Weights of a small GPT-style language model, trained from scratch on English Wikipedia: 4 heads of 64, vocabulary 22292.
MLP neurons of a small language model. Each row is named by its layer, matrix (up: input weights) and neuron, and shows model dimensions 32-223. Each number is 128 + 24 x the weight over its row's rms, rounded and kept within 0 to 255. Numbers have three digits each.
After each neuron's rows, "fires on" lists the tokens most often at its 100 highest values on Wikipedia text that the model never trained on. A number after a token or word is its count.

L3.up285:078119132107159122161087117121150120125167152148149158143136111125137124116128097122101096080102116134109157150157156139111192100109132154121168164130166102166140096087107137107130158137140169122134121148090098136116122096100145138147112097103138146116136118116149118137113089091098114171110071114154178081153132135190138114122186118123129113125113127097123110144140152105146087149097155159139133111087150154113111114136133095100132144127106115087105151131122106119179110088157144127119106122153094097148108121124161148144130154124168147138107174147143112157167125146132151140
fires on: "a " 28, "his " 10, "no " 6, "one " 5, "202" 5, "| " 5

L3.up970:126130145146166138120081112149104126165131086117145107128139084120140116127122126113113095155145132092139142126130091134109107165096148107151099112112159082090163117114176146113157152099157149180112156167126102152136108118110140087114137133148113144103107115156131121129218102142164123138131143171102123137098123112118105134132166122146161120139136135122122126122118106139138162141126129178135134131133075115132133203144109123101120116149117129112132152167122149096109142101139119089110041150136167159117091142128094095107120176135105102128172112104125152134099143156118135124
fires on: "\n  " 18, "the " 17, "s" 11, "h" 7, "S" 6

L3.up775:141131157140148105127134119139165109138099079145133148190087133168148111152158122129094106150198155172143120121149129145134129117139134167094138169112099102112138112150119124105099134125126143159143172118122128134154120135071122142115114066162133123098141143118166118146143062115125074144147113119196113152125149078125170107149129134106153141169090126115176151113142100114176132154113118110165146181127153133118128148128117098117113135107109069084124103133154129088114129112144137120114137118146128106149124146095121097165100166103132151138119121106113098126095173113114098141
fires on: "(" 35, "\"" 26, "[" 4

L3.up61:120119105152163154126120150136168136153150086178152115154114111134152102089141135112115181107129124108119121122094148109107124128160153114118116130135090107101176155138136127147107157147124103152116180103093144141169095098157170138148177137113147142134116105133117107171112109116120124102175088161111123162133125111144102098103083136095172137130124120159121145122083108138120147155155103110092092134146116152170111111130132125140110131122132116129122176114090143088117137130149156126097136141136141131110115127132082111101134129124110086100130128136146082104139126086189145135
fires on: "(" 31, "composed " 8, "written " 6, "Since " 4, "by " 4

L3.up684:108101085125178124099099137107079121152181128117093123163123159117149111171111144152108123123179143157169109136145125160138144138128170119150143095167121102106113118110109127117120147098094111128089119143119114158136116142114125146139113153168137130127156100125153141118177148138090112125119107127133113081103106091187132125123121093123102104137144105112101095062130129135147135189120131118114160099128133156082139133095150102150129114131154124185114105123157144138146191147121143156145114125115080139173103127157139114111096149145096124184127091171133119098099141105168126130
fires on: "h" 71, "H" 9, "sh" 5

L3.up890:110152148128134162106111136118151139130171145139123134179138131149102106133141125122095116104141088126128121109129152118146129161164112177133156081148153121160067155136116122169144196108184132118142120089134116152122129139117145114161117114151118049133118117093154132109116149105155109117069152129135116121151121153139110174133122165133122179117101111118098127108094136131130161164151118110171165127124118107134133113096059178114102134115162121137136108133094137148122127121120165156150102140143123102140133175095110169113072113113098107127123131117141118098175121113127148112
fires on: "to " 19, " " 13, "had " 13, "after " 7, "having " 6, "After " 4

L3.up947:138134100126138118133103091121143107169094124089137101115059111139144115140138086127114117123105137100141117181167099087102120129108118157146150112140108118120162115125121127207106141137159118145074125135145127134131118108103159146077103132154164116148114112131120118106113139097121090175173126118123124104146151115114131075104093102144079163159130160098130130155134183102131104148121136127128080145108174130118126136122114132157131145134123143101153107130132103121124163143141119119146093103148079128159151114088134139141141142150113174105075125130201164147140151117101133142
fires on: "\n  " 20, "′" 17, "| " 14, "N " 10, "°" 8, "″" 7

L3.up959:131095121098166080121129108144137138090093141159140149104134114168102115103111126102162123147121169103176104141140105111146148180150141134100125111151106101090149154134157153113155149107129094141141153145140135121141135086151138118108117097100151122094108120156111138127155081143129115089118133136101120117107110139137127085128105150160129154081133079092183161120153158156083148144124145123111140130097116209152129123174131137154131106116106141121145115149095099108137145179128113115146141143111113103175142172101092141104135139121152135132153116146103105126159119122126133150
fires on: "with " 34, ": " 22, "& " 12, "give " 5, "et " 5

L3.up840:114100149129106173138125151148148111111101130105126152155131161133118112172115121160121102134120124096133147167175126127107134116128133085120135131135111115137128145103113131088176146077098165127135129150150126130119110141114062152115118135082103180100123104151111144204108130122085189123139139128082127165077140140114176142090132105124123115163131101171118092142132125103129082121140155182128122149140120137127129114127113116152140101116118125117126200104167111138131133121127132183118140140086101140146100132129101146124119109116130144137132110121147127138117141175119166096
fires on: "201" 23, ".\" " 13, "part " 12, ".\"" 10, "200" 5

L3.up223:110122119145120146143153116148114158117100134103125145131151113121182149126104110115145105106129147122114117144111132100109160152113120128127140127121157128157136080096116089126133155128130100173151146122115106132082129108107130164110102130175154138085190115155122130122139142140144110139132125135133105120128077172095076121125150157080121185122096161085129120180152139124116180099158103145101153147107076128115126133110053100147068124152139096173086145167155175147124114128140118125142099131155124149114144155141113161087156111182136093166138120163150121109156120111150136150
fires on: "l" 16, "al" 15, "g" 9, "mis" 8, "par" 8, "un" 6

L3.up730:141119082144154107094087092114117089129128120141110095119136088120173108090105104131117105126116132148141124116083163110153117083126126104120184139136141142133124141132113128105119151127135154156169124154127145160130149145097102131138115100130146120118088149127126143135114151120091144097194161126144122137136140118153122112147143093131139147168154064149172106111113157108094108150128108190151160112159139114098148134112129117138053143180115099113093163110122135111122104178175126137135113138157113151126078095108104130141110146127152116131111090111162108116147148136138053130
fires on: "an " 43, "well " 20, "ac" 5, "aged " 5, "Chromosome " 4, "1 " 4

L3.up455:148142155110136137144155135124106123105141085095118127111114147130132173092140113150115124140139113136095135128148155134080100134156174123116139170147141095106123134190121100126115113094146116120110133127141105077157178147142154185114157087105130124127120142084144137113145080116142096135156109155115094141121108130128090172169135125113114124064118148123137079176120144141126126118136110132148140095134165053128102155130111140134173119141146129141090146164113128170117127114155123130124172121110151126145105147114105100072125163141095117109143127153136077122160125083127150115
fires on: "'" 44, "\"" 10, "born " 8, "Who " 4, "\n\n" 4

L3.up518:106089097141103125131112141129102123112112120126111114139145106163117166178145097122171121151137096121132109119084084157150140148091102094109128133128134150178141097150176119142133123098152123086128099158159110119096107109149166113117158116142105152138180122123159111089145112086134132131163132123124111087163157133127151114114106121136120113138162132186081142164088106108166112120103113162105187108144097128169127134127119130098108091122146114152117121145113116137144145151142173137112127125164119148144091140117123161124161134136137108121156175146113163142096100122089147155
fires on: "a " 30, "do " 11, "no " 8, "just " 7, "even " 4, "on " 4